config.toml
head_dim = 64
norm_eps = 1e-06
qk_norm = false
final_lr_fraction = 0.05
MLP neurons of a small language model. Each row is named by its layer, matrix (up: input weights) and neuron, and shows model dimensions 0-191. Each number is 500 + 40 x the weight over its row's rms, rounded and kept within 0 to 999. Numbers have three digits each.
Before each neuron's rows, "fires in" lists the words (lower case) most often at its 100 highest values on Wikipedia text that the model never trained on.

fires in: "united", "british", "institute", "white"
L2.up21:498475542498497509483531511481424444507571454527519520489524489552533505550467507414529545523615576537587514472511545506452542536500491512546542504504525481488506487526482524512529516449553465515444430562516509500558432459524504450508449520454456533510485536519550486447486486451481565508520434469489462477575536495517474504503493459507541532508493568491582544489507577489491510553494503448506522443452472489500477471482435497404444478483469396557467440462490424503447509542464480491506559537535501515527483517502491507416517538500535488497623505583449534465461412420586433476

fires in: "an", "another", "announced", "government", "through", "this"
L5.up484:503448584583550461440507504479472516478456536449404518470463583466478465467448555506537451545519445553557501474444530435477496542500467527509535531505473524510547577523454463563572449538545563548553449535533502533509526499466479445443527426520525571447514550482525556508502504491486449513432558529441509506569419535479498578519464534509457493532547470503465548489476424429554483506537482519491510507449522529535497501536488516485428454438538495544515487450482498509473599475539533534525511473536493530466522483467542411541502458517490461566543419471460521495460464482457540493

fires in: "would", "could", "did", "not"
L5.up248:469503551481430457458480514452479414466425550532523518442548497564466517488528539461472430505509520498536476563531480522430546506500508593537545568461484511588498475539507566449465512531525498474465523530400448489526518521513497541419449497469454567523455495460466526507452481561542462467515537438444516511473492512543503436529466479558514383532591518514492430515444539447481514490521478526536531496428484521440540589502466524501467443474557538494501455514501500411552522535554498554499526452455558521511532514517447508534535525507501543503433533566546456547554466482532503446

fires in: "the", "that"
L3.up534:491468503507560495485531527526505515510576462499419490476429566504595467519544516545536515461474537488493558516500477514524478511451475591470506502464475514475469462474531511441465476558483409543411470456518510455497468445518513491432451441558534539464598554545486466556494502494518524495548501490494542501426473546527563599499553483546472506495425432479520471494492487547474458523509433551493458508563507513453545511466487485441568414511446515453479556476546553437520574493410559516516445564505537559489468567500459508558503528472489500492465504540492490544521467544532511442

fires in: "as"
L4.up30:518465433507434466479502463467454498587555478529482571550511485520533440505504516451508525516512531496511483521428484475538516456549497492574546508524594464483532496432605476545473540443486514498359528530448505399501493460458502513492539558555476526511495455573515526498481462471503523483503521509516501529493438464450480501500473517529481510498461446565433557595508507530513484431576565510506491475469518402440515481505534434483513502504476581572489424519505540537559574438524493425502525460474479499492532451512537496517495507516458525439501421529510513474519529484512527491

fires in: "the", "took"
L4.up309:489521470476556524522533552496517490560532487543616505486448528569544481492524488512481560563549575524515459488446504491494462503558447541594479527581453532507449450477482513529476577481561402512484475448491524492467513508486491489522473522467520492494494479566486483523456495514486499412529489431489498486380495533497450435549506556523472553540484570492487469507481508460461509446499463543504429463442547545486495498521487498442463447549516477523532516464466507479551559496456528504470535536440492513610511534471481509426511540531600438446459514543541495513524491473413490501

fires in: "the", "a", "an"
L4.up329:479472543496546475495503515560467502514528552502471530563468539455530457494458511499521566584505407425521582461453475514530470478558526486523573502515472548526510515404478523454523439519494527540555546540470477474516523530488526553540542555522469466541488481472476504521541471496509494530484446566429486538468440485515566420523559505465527526479488463509439487531533536468501485453572461482536521420563470465536517486594560470509483440469569488478479496481493488501504541490438562464508442478552519517460537483523452497478478499532455552453551459460479418512441494527550572563

fires in: "would", "could", "independent", "world", "london"
L3.up241:516485450512584499436517544485473470454540481589526409482455483409423525515523517524489487537505447503500471452503471486473492552458525544481516502518490489499405518525435459485529593547492514526454541508460387520490492493501540506483459491452528475495464494546509525495528513533457526538516506491492520623478550570510517533481541416476557500496527528512521514484475426541446532462535508500490493479472521555423489521481450593502474400449547497436530449505539432496448534478588517462477557542483512476451484520515454538561519531473514502519480474543528517532454445515552516437

fires in: "this", "the", "that", "thompson"
L5.up23:492499467523563504446508479529466511511510518617553498445455513518511468462488477517474553552565465512461541414441488440544475505536539541527480433482557528516464496467524478485512515497506517552524433480539442506453512478510578480485471519462461454475490475492507470540444499455505446473553494530427452596544494454493510496463474468516484562455382461456467444517490512523433445480489601527451572569542515514533448506539519484523467507488546459502444429564450478469554429499488575470511555534578488523522500503513456528516540543460493488484473548570440494504533461544544504498

fires in: "called", "is", "was"
L3.up791:487594498438383453551513485488463496500491545513479526518540496476547519532418556541455513562502493528436537494426519484543510469524438532476500521492554467478492475511526492446434550566577470513482507528523535493519449541556547486545522487451510444540477497540489559498514514455468529532466460534545546545484460556580487563481527509547441535458406509480481495498518473503497501479564484501465418437535509496521501523509458534537542510504518485459489478548492527426536488514565508560526509586419511610483452504482503526440483532496538556487413415600514532495410458496543447539

fires in: "s", "house"
L3.up675:544472483548531503584610517531501471445561473549527455465447478530447422518444527470494497521533543518499533515442437504462554495535542503512466404493507574454577517460471581524510566581445476501512504516432538484515532472565516513589471469517508518492490495455497474556508501431492477494593503502487502509516499574481529431492433527504471572528480489524498513505431550391514482482500519523480507514500475504428468477508499529569553497518461473476469473482603447495491511500461483517486431430480576516489511470431487518542464575448581502450530455544500536507531446475562489475

fires in: "his", "three", "house", "s"
L3.up326:567521547486488382500530475439498497435548490568491508531472531497477435484461503532515481547459528461402445464539485529475473472551492428501527528495456477557496456425461458515526622510481555529536526467529477544442480467524476471491484557446514543537454484480522557498515485500432479489577466482483418456537484558494573443413517520493448545551478555543515501542458513516553552511524478457564491555543501502508494520502489460487430547479466577501435466514568477605478527488511484425486525488523571466524522469419479475489485595486525501515529480511467519555436497468526484436

fires in: "under", "used", "known", "use", "using"
L4.up576:547486508516507524530554504504499524465497598474568547510482403427476574499502482517528453452485510465498505549545538491498491446424530447536520483473501507547499493496472462576549562511454501569457458473502538542458465430461537503520502510502467516418498465465401564472494493483395493504597487497421489548526495448458460518503476488536505578474435520455485546495464484467597524525532468505511515482503545473468451523542477496475464495498538562570568540498418460530429500439549559499534502504536527444482530460511437462509541547524478490510522590569462516479385476477486462484

fires in: "an", "the", "state", "another"
L5.up22:451534465565566447449503534502437440569538456516453533527514530567557433458517524483538451562427495548516531482475515529515486488427498580558504518555455460514511489539536502518564427520568521538508476516461556525531505488533497545493518513483481557468553509440520453465498522464454470482544454516550488531533477475548442521468524549465476432500488484438504512491507513463523473484500425467497504441436507551505456458579506535428456497531528479568497513499450473494415596491529517569524460541477450539544475595555548502458496547558464484551476527540430454500493494509469447418

fires in: "has", "his", "have"
L3.up478:526414458521462455469494488522542502444511531570499462620491587472430493487454454522489497520462523507446489476490515459511552406467511507531482462445458503525458543522519571500535424544510518439462521540502497421516512508532532516454494508532445478517520502473502505509459519416472446533441472452431392540505530490532507564508506487535515567492533534466499574486508551463522511515480539482486442502494486510476517536533559505481483494523506545528517437493540574538450578472530531454588423488452592468493533512531497474501473489448542444468518480506571489472456553438530492482

fires in: "his", "however", "wife", "hop", "hotel"
L3.up557:554534510434490486472481489501474477478494505594529447554455490504493450504534492504496528456561529425440522523564470461469475445528527475513501435497456557501467442562543531517504492511508519456506568534535415409537483504479481474487492477498497493488562436559445539465523507483515509409525424492530495437546496558499529572464487500532474537523513521457492586522467491456564492407508455503519431526462553523447469515476552492511468483507569575523555498485512388561554501468460486628520485469445513516462504423530478477520503525560588482522468495515481511524358487488529498509

fires in: "her", "under"
L3.up327:513491442536559506515520488472552509505451487535520527544509504554511491482520521557546480466509499423523446445507509566460539444559432478509489523473502472459528498491469481541502568562525490566511526548507542505471479492541394466428557593439533517467515490532459515518487513465404508628571533563501449539513532505495508515547468447442443507444499526538542454535510541578502520509529459493544431486499536450497426496507530514492447497457499561508493541442508486467549508442464466527570535491487540391491553464438418458493523529479567500479490497493507522418470484459454503521

fires in: "was", "made", "madonna"
L3.up818:469476545517465475603517540529512508459499488482470508499499519452549543535546443540546467584390549476512530459421531557498515451507375528486518575485531527464504555517503530531521568518507469497524459489456440526561456436514536499517532478477443471511551562502506454538460444448542567435486535469467491451472527505459492499555447454500457438460492519471484530508551516535523565540504500412467507507436533561485511532427520478481517539502492511471431514540497505457564521544459587429416483516498516491461404467528546498491505483558459551528490467486568470574493527546488503496

fires in: "this", "his", "singer", "other", "town", "to"
L2.up549:468533553508493573448495488503470520499469510528406519478542572510470511440541498453490519527474525483487554477495466466494518584520525542484465436539548484450434511433578480520459512480494555497528542481512549480441551480427435547481478546511483446549416500566501551562531477568452458482571550419446465506506544524482453503519492499529440524506451587464531526425489500474429511453526504549515567537420470471538488460484510499445430516511496485498469464491492481527519478451445588532548457505512584528494530454481421484498447561545485544442555531494546523463469556476534454472

fires in: "september", "november", "december"
L3.up862:468460521407509454536442482485478485484559504483383488490529474437513424559488551476501514510460510525508486540487436568534538473463587521451509548499472540462543539523523489526482434542494523466489533455474541512507481524489468402533446497512514536527569558470495511452493440505476474498487421463540467471569528589542514544485471523497449524521453496458481516465486475494521491483492481546517535515524454472510490541562466484496492487537562457504500428556546537433465517569567547504482510534402487408517516515509498503469523499551546497390487496525552467491487485505498487488

fires in: "united", "british", "which", "this"
L3.up148:488451528475475539477488559516482478514494464511466491465519481535523520543502561472500516490600509551491584476456478533485560533474504502521565418480519518537548495489536483521516524451569487459454409548511466497480510516531492458488480496508470562529498480502504526596439468523544469554487480428528465512501516544478470510459492458567487519551487523538473541501495530472536540520405517454551515498534498483513460491475485553464509433535482495583592445434469495440429534567470500531489517518519468459480459555532493482496520549540524435467557574533493443462498471490518404448

fires in: "three", "there", "have", "therefore"
L4.up627:519517466510513475555500542476450464486518516595445543489428587427358542426515514532494502548470503528534535532498524428537567498424504506525527531450475514524523506545479576467534460472464586509482500597476522488463574483444506501540573494514519479460477540508465536511535487443539470477487522443445406477438508533521479527525525456508537502549514485458473427540514470474535537427464526448491546541425540501521498482561510436583538505535510484531468508488524471574480507445525569458507537500532541429471508467523547499461453504521430516506447516468475457487434458428518471572

fires in: "one", "on", "as"
L4.up158:545538466483474451513491555510505480493495471464502531496501467471592433464557550436571484455514507503497501445516494471543535515548484577489504462475583494456515507436586432476502551479515494467485572521447556469543565518420523501528476552498490504525488562511425551497480491542505511491517471499492513551423491466508497502495419516423432530521455511484524484547444521461502461424472540490548558430543529479484516495478523437537489511538440483514489467497534518512523492465454471460524541581445507452425518488503513500511474493590558461508531476510497500424595482516436511539

fires in: "of"
L3.up262:455495497542526475531525555581500417512593455421641504517537519471552491457504418477527485481438459446465544496549517476550580512546462463496464552526518507565606436467525453468491520496476507528482529510538517511519438515463520448564421506470527514498514505479462531430477526499443496520487496494494485525460516523504443479496470487509563540481469556540586543505556559417567458511450497511491505435461477450476583521495418488468485469523475553466532510500506452510536508488389519479497522529527480418444504528465495519465537463532495465492547484473466509514459478604514522486

fires in: "had", "made", "madonna"
L3.up164:510489433476472561485473514510456471543502454467501540494444473552481568465512468462466520543561482521509542469449524474494527462495513564475478504485588505478432562469534586577545526536535516488490558521472497440561477509554509435432539500526439477486457479435479416557518432512538482473455414484557474462450585553490548492517461514510425506533439497527466526538559488495524497424500524413535469571434520527502447507538505490470555517480507477538508470438474557492458542541426610508533442455520486515546469469584474474468470527511477495479457468478534452627496549494511505549

fires in: "of", "it", "international"
L3.up265:484497470496521463527493481528547486492576556525494513490522546508517470492467524456484502470534538498480491532486480578500544529495484579509485493519495432480493507520535550469564551410493548458418494570489493529579443559524510515431464476569488526468513504525588513499513443485494500568484438468449487501470554482501487504559523559534437494472472551471572531540450478506566503429468522490544524581443492519480508475470553521420460543532485393461435539480418507428519495514481490545465561551524485527522469602501501513527555526540416498507454479489469567429466530477534513503

fires in: "to", "november", "march", "may", "much"
L3.up127:531512520550543457478492471454397466457492594512492518487537547546429520436545517468526481467469505471503440472493508520522524477456499574517541557523528529473499499507523528472494484444510485513508524473537521510535493455512608399471468542482510503524361533472476481513471486510514498518517525528567468576464527468496461493532462499494516499518479542527472510611470541427437519484547559492521492524458590473527479494565498528428511489500514531535523534472533579521493572473465486583455437457455478505537425483447514497490392560507544489428517414565518476538490521550497402573

fires in: "january", "february", "august", "october", "march"
L7.up26:503567509461517472482516482535491549449515487528542520477469524523603482505503425547484528469549461473506514544532498501520460453505491469461536514457525521532469511479466448491517549506497501468410538508539553431478492499461533444547505498546519501436460488560481527480536517495460450542513487473571476464412450510513500514508541427527505523467555481534562496454512495595422542471478452484503444486468559442536496431496523506548511497462455563413491548530534435486580482454515487590483504466504578516525541530504430607584546477456456502527527471503570476489450533561535482427

fires in: "his", "another", "this", "northern", "southern", "the"
L2.up386:441511464522521463520496507494570505463536520548420525572484483571538430541518431435521526572487517464512601462501555501458590480490569516537584489426533504510421520501438493475545540494458493484475441497490399478496467438461456498493502545427465488470520484556436549454491452462467468520456472478480542529548453568493485535506537524503505546438451531506460494483466526426508527511531570471543526527450517490499475487500437527480507538514442503506450490526516488464472529486475537541553476502574554477519568474450508515485501547538527437465584460518525560483428477397537505499

fires in: "august", "to", "may", "music", "most", "originally"
L2.up194:524478510503461456508455523438517471480511551491457498396474542572481519450537552510566502428495548482487558520478503499493489547501518497532543548531571557427509499451478523474464485488529535478507456477486449457517552438519612445493481452486519551468467492513497452527512486456529527500501473544620511514544559546469483442475435451454524472563504508528424509502512599378468541460420503509539526531487586473490500542562538492443530527531524490571544478410534504455492503548533492488436485494474464505521501484469436508512418579435490524498552456522462438546495431495451420528

fires in: "then", "episode", "is", "them", "painter", "episodes"
L4.up296:427494477511436526464533543501575574450513478496479514529538505427554588487489470480501494589459458519508491439462424515568520447486576504464473576505453551469503485505556444499444502506510496496520471555513474461480480500512567477560512532519475452569443520472471505524565486477472564530464480439491480538514497500462463544546414565506508520493472472443488477507447465532520480495520579508448577478530475444532501494471477518551481507498489459494486445516559467529448464429491460609434497588461461553463543538574534557495467548503582481541484520520457502478481452579485563522

fires in: "november", "march", "december", "member", "may"
L3.up233:496457516515507487484473422459495543480440560456486563492532540525439564503578457560434466551452489515511509526407560506500552527537488527516510456529530538496459587543531482519513517453488434506477430465492512459495475506446583527463575540499514507501472514501464440506542528497523576496537482450531463504489539501513493504555450471512446461480507502493440494512551545481439564532506574495599471499504573520454501398503540512464497494512538507487541458479498585560514485465479534541509459541504477495530517493444461513467490564552469546453443467504426478546467493485515456538

fires in: "s", "in", "the", "a"
L4.up91:507547514461526529426523523501476532441493469494506523532493471490471476519511559563461539539493479458482509467469474431547456554569532545497546423524551531566534502483480519528495546491467463536473523590457457448484540489467478527479520493506489550465510455532452480538513489480496448530529432476483419500504442444505531502474478455500573499551432544478534548533446511462523536557592493465515477515547557487478574500458454500499368421532531470493506453530580493524511481434473553501594457508459527496554544470459470500469520473456444581604477472486461542551583481575429505526

fires in: "as", "united", "university", "u"
L3.up474:437456453421469450531507463510492467537491485433490471510520433499498468485443541507501438527442459601457501541535471480563512460503488471552486496481621519452458467519532543477521548475564499551493496510516528481522497444584489467502514513457526496521538503611520477483500524513460526550518405530560427539492483535443526514482476522429492517473457505440484623575512561491567483506477442535510456489448530529490496468544506542513502541570511511530408479456504493464486512485552486502491479532555453528462533455488453440440546550509481507483514447595510601566468525515554465463

fires in: "he", "league", "his"
L7.up257:566482451451446457547463455497480454549520502426497456590488508511495520540457421440447532457464538528531536486532502469495546532480524549484515500510530539475462522565452520408467529488494506534523511543529485453494471520509500507490459548520449500529551533506486548517481536389416480473546442518512465539478518502518489494432498558479502497588540577448482507487529515526552443482569528412513484539487567553436540480580471558472464510480519563469503564453557507509528492511560507509521462516476473550497553504465484507457497534536536411472523543461530523566412500441548453491

fires in: "the"
L2.up230:450502398493537496479507522507505479523513488517453521472427486498549542478552487584489549499487489561538447551541470520541535562512502538535558482447479482429474481492518553525492514516529423497432484451495515456531450461581504486522497522516499600445565534484412452528500499473488540472604523575472509425452507568511470464523513489509434475547454467458478571527461456525483476539501452557450470449514557541513504485543473491464478433498549420491527446495503513543457527522490524547482529587470549550483529486458423463592535533525484525492452502504473504522468530482490541487

fires in: "an", "another"
L4.up242:445470474511551502543509524543524500477490584508495544489519558509428448471514541450512453485494523494493583501489523426544563492482497553496508494573459502489480497572470474523540429528577454554513497535500573502485531438548455497474521512560486533512426518463483519535472556505351500516567495517416546522453559477473507500480417443516469532520518502475463524464527496453569446450461504494489500467481552482466422511527469555519452465485544586540481511501493523531482525506501413496432480498521519523432436589522561480483496513546523472484559499531436455564417506497493473461

fires in: "three", "there", "these", "therefore"
L4.up32:517478524506516467532501559497514492468499548502478450563426539513456484497494516510452510605562516458490511445566456439515463522505448473525505482466504459496571471464487515444549475566456477488524502472493528517488495452549479475597486543528471538535437453477529484504515518466478488502544463386524459457521470453423451519512530487429454578565448520494477468564489449564546512458568498435493498527491439458491466445614493484548453609573511490571468524470525473540442474428461516486451574594507458555463459503526501485481497492522504511526509566507492480506513577501509468478

fires in: "s", "also", "its", "has"
L5.up100:494578530525527489540485528478542526459520472508476437582548474511499504489500457533473503557487452442436470402482499492502516483492511482551555476453469452529502511475553538521569562465523482467542528483493435523483533501506533541454543501583537462526527472504474452492558527423454554442483480432470510561469505533441588502495445506561459565526477471466448567566516449544469513486471568477492512579488535560486469435470516472521578524579499473455456430521498522541536477492523496443515487476515471536481576464482437454494563586418424538535555418552527487548506495496568474441

fires in: "the"
L4.up80:502568511488522479435469508514445590524480518470525544417530551451552516498545495614459596525526486508517508516481538554479484462502526508467519535475447525517493467366524522443497559483514384533455520456435468525444528523433493529567506502527499533459496478491495443519483506448473497506529512479488424517436523553493543565581543532543511523484464465481497484553520505446492527489626468533521436438481530521494501489518547490510497444477567479503457487482524520473515471501511456515461468548519455459450448599494422495490514489491549543493468552569488497505465472512452504526

fires in: "following", "life", "all", "early", "biography", "he"
L7.up805:558504566482473519478496513493542447503510493460539478553393468515543495471428461524496455489447523464491512505534482460487599533471532529596489446497526520493482559488528511467495484542490436510528452559477547465533515466577524453450492510535525535494500460488508544538453507453444477533512475521479503556486513533458559489486458579538514557483531501474498414446478508416490516490502532459501544509524496605490494470527538458496494499526445543505413524481452448584498442529544452477437402538446553482569555534522529509521553568483431469523547521535510436502509439527436523547

fires in: "had", "have", "also"
L4.up302:447521538421467522479563490566488475495572492557444505517433519504569521513502470498542454566525477519478520464432550439438505504482522449522446502501486478519448504462524506473594571555488501586472461528512503466507519413495483492456503496505570524503491473437541506468555498464558529548491497474453481522473502483454499582555505469510482587563456484473489495538497573511498448538500453498468541430430499443527491499474487440502506481500603452489450422488495553498497467496496593494478477490502505483519577476515563488512554462523521465478456516415461508455483480555497491479

fires in: "the"
L2.up99:425520545441507486487522455475440493482562519487463535502497525540495532418548484508550562575511529535534527499534390479541521458454512576500469501518487585446512503462428544401495412490552488473402406434536483497487554496490510520532472534515454553445511537498513462482495449451508523505530488497550461486495530516513467488486484533473425559549427485474470549523496510468532544522530432462563540496439523545528485485533456493510508439567568497533517453532496475496493515492506490503459489489582512445521442495462509532436534530499584475459499537548493483562438470453482417499

fires in: "states", "chile", "chinese", "china", "what"
L3.up584:491425499518477477541550526450467519510510491499481477462489610442466530503532564580565532530478522577522427459531435449592525466496536514453482457574498495547453521427462473561443514461515496446524520466529499535497495536540477540488535451441476472532459447481519376523466547494506529470514461485470494536493534530499490458491513401453491489557522515556468441517489492526484513480512523552541531489500531574461515440460527514436457599557519470507491499544424536506539551515501469517480525503578472549460541459503533462454482510478555495488493519556459393514478568503487543471

fires in: "other", "her", "another", "others", "southern"
L2.up72:507522476529528483437519573529522434543414541515387517514514444605541540514525556531563549490523527486503545530487524508497534501472495534583470537476474484526525513500575493496539534499466503497520504504446458571471505493503410477469502499476516518476496488561468495545439472484409529577480520418479486552477540520579525458512488514517470436469504508475548445454444551508483510502561485562546562471421479465499488486503493587464485479553515456530512445456429488464488489477430516630469542511502551417524520532499470473476487548536487477500466573419592509443449488492485463443

fires in: "was", "is"
L7.up120:503515448526486479526463510450535486486524555487489504527485556469559522550487495484524503508511405493547475489481490541469542500496523586498484528523568506508463526530466422539481533567524453471515497506461560474542451430523516565499496450530436446559431441555465481505460486461524531511528487472523559545468461446535456552532393511535530566467461441435467505537528513452527532441562557450492464444527517561489512593481480488553486540522519480459432457456482482513502455547544479526438469539544545529475469545486512586473547498514587472523538472502465561469474540497556501457

fires in: "for", "as", "a"
L7.up335:468528480512462551507449503510441512510506527472561504533494544535494446544453445587549499450436486519539503521494491459549471475532568524522458518543513503456521487476552524550498492583441545502551474447497524450600495542524591502454536510569492466463501524489467444465488465454514497472515503500458515563458458511485517493497513544549505435501451472466495541505494540477553527498547511537533417452476526461472473476477511430431441419541485489591432546500549532470484546497430522475490471534469493490405482490513493538499549511501461616480467474526557501496531525446453499426

fires in: "s", "its", "this", "his"
L5.up157:523442551498528477463507482460525501450477449535512523467514503476419507505432473483464476509494496512455547487414400491445540539492479527517507455534545458475472569421546556487473453542530452607415511515552521509444588527509530526546444522520496483515504493493515541537509452393410442427499482444387465526468463468516498472576479526565465514517490516535501548544526473489560482478490506525532508524472492553473556482544491545438533459492541520492511470528516459561495562477519574521483553553477485531479526422538409471536530557534433481541456419509549497430531502495534496530

fires in: "under", "during", "of", "underground"
L4.up215:487513538531496505466518537547455474493481461521575468494534490514545568599487468498520477533496556526484569539478424408532532484442529498535511509463472522579464469484462503496482478567467501554505402536471542560437459456514420489426494530495474534464559494552501518502546482475515526570492477535452468481523507528555462571608522553517453420515470511513549443523486515473568416545495446546540525476496473509495509498469493507568467498509513548508498506484534448515510525530459536527519453429539481488522406482467516512498527538468495536498530458562517504490440474467468452475

fires in: "this", "in", "his"
L3.up750:518474468561603534415523492492520448471505472582515546534408565596482514476528464584528563601534477538507534483523511476516503498445491558554484437479436481491453529519489497537453501543453467491471445510512470441505524487570505482485575492551493472470514500508467532483426482475452492459523508472508478533486417500500531557527523503517501487490423544493469500504458516515427486499498490534506462541509621539515483511524472485495460492506426532560473406506483529465510449456483550505525515466542555578484587482504457455490506550519482488515460502534497551538447464455497502513

fires in: "of", "off"
L4.up362:452585519464588455516463530547496547457513493504584485517467523466538537582452539489512437528378489530508524472464532527500474509490515566541524522505456480451567472511479461442572473510491506536512367505576506551567469503522495476472534548480517509474507481484498540471521490505502508556493450469460486482503546563433510501513513601428424493563452504440512528572466526464532490389506535515567547515469488517436510472463462434518480483578487482584486437501467470485542498429487486514515529477435534521515393480477555503518516539579490499465463490462440487536485506511490472509

fires in: "by", "with", "as"
L2.up376:525418434451549502551545465505455443545518490518463467527526466489490549518553462458535515467524561562468515566553490536517532482446430467546514518545617450489477442446598462524540560587502462465519426513583534496511491519529496523496521486430455521450529592485387516450560451495570448486485502452515576446554439504431532533545481518404536573492407528529541578520504569487504544449518464516522472478533500416470479484476516544471469508508487492490494506511515493557510542489471508481547542521519533516526500453460498503506506501447424464491502498531486562464497454489556511507

fires in: "states", "james", "charles", "japanese", "chinese", "diocese"
L3.up865:485483443534470487541458518478493457415527477429492457465540507493459508549520541552545463473495549473545519525478444420516541455491552568442508510574505557503481553452457520449500550485496421476536434503525521507554457458461464448513556478427494468495484559441507469518446425511542530580511474464512480496540461602471552565488524412466510494543547513490449551482495531488483506438505528528532534479453467530431507501452483462469450519571536458556527496535481541502530523512464486545486493468554502532496420519534490426500533474491511517469504513596483537483505498558408464447

fires in: "of"
L3.up823:450413424571491487445460558456467451488479460466467518456489541499585498499490501514565496507459512454442405515532549457572586518472455503509456578484433468555502414563592417503529530515510522475474540514522452539437576518453578511506429549482513451490511499475460497487459461502506495498488468523584460543539495586552484463521474473516501480473482451551550560522493533504522466489467498525460519404509526500483544461502461520501443554517455511550505505560489510512545540539507487520499506499469506530587477536451530479479485541423507526495530534455534542495548488555454440509

fires in: "their", "s", "also", "third", "though"
L5.up782:489531528451496480566488498473505495468504487562532486486484483546479456521466559525469499547542530436489440458496420478457529514515508550507548491471499527550488497524426473447520545473458472484492504540477483481505475445524567474495510495535547482510509438504492546489467554500516537448516422426456418631477533421475526447548519586518425555524485613547480489522430538485512491535458562578503453530466558522489499460467477483578477503481480468494542440499494456470542445535491562424481551501551621479536545567494455429534494495553514471567533466552563503503495468523514504497

fires in: "was", "he", "were"
L7.up429:491452503484427393423512408478494563464474511474497462445546500498447529573503436550466516489502499477561501503514523537505455492451574470531507558487575505508473433533540546493516506552511497474502461497397487470516478491464505502441507516541482469475467497553485485489479464489442463513597478539480508537518572518490496497468514532494471546455523467482506479458540513450568552555532463476496567508458525554536540628500477498516539443521499414456474513501503550416513513524461559521437546462525568499496512532525488550473557551566587558497498462496546457471479563483539488482

fires in: "an", "another", "ancient", "announced"
L3.up417:513464491488562500554473507492538445488491522566508513523490476534476379448543592503554473486480485554500518470510528407553536466430457559470562495563473507489522507566484465527561463491509485520533469510459572463499559500582457550472514542504487534491438548439445549535488535488458503496494514451503508574498499508500440494499482497483499460518450446467470469496537457479556501539529497549508543449498488511482508600490502494492513496526545499585419492443498521502470610568497455523460482525518526526439471551463449486468494461540498530503553506527460468479417537473479447431

fires in: "of", "history", "painter", "point"
L7.up730:498503471511500464482478562549519509429529522466531508584600496494518580461483531504520496501448371486495497527485454541538516482463510497580472502548514509478531401434539429467484558472466522465491484470482507474590522502439550587498553516506483563522526515465519562429484509557542521452459517460478491511469463560497468495447497561517408486550498525478564464544474460483533423435510510504492531418488510506495488521477508482561558486552550475510476459483432433511474474481485574511478537627454511477470440536485469561517558484488505554438437461407508508514504521559507514515

fires in: "december", "september", "temple", "members"
L2.up76:410460490402526541479459477517411451548523506464467491457509478502424521479515542513508584515472501543459487546439457582502519461490499492489536505538458528451500493504478457514544469557526507423528567527488563469509416451515469451522452502497456496545526495465516457498534459495486510499483432455528485513569471505554519562490492553495475410512522481468573548478529470541507526492548571509501506537451456497457533499632513542594514531573612506536488506485549534549431485532495553485488511531516496487485540480521438491451540524550480467470438491511532520476500482477519439491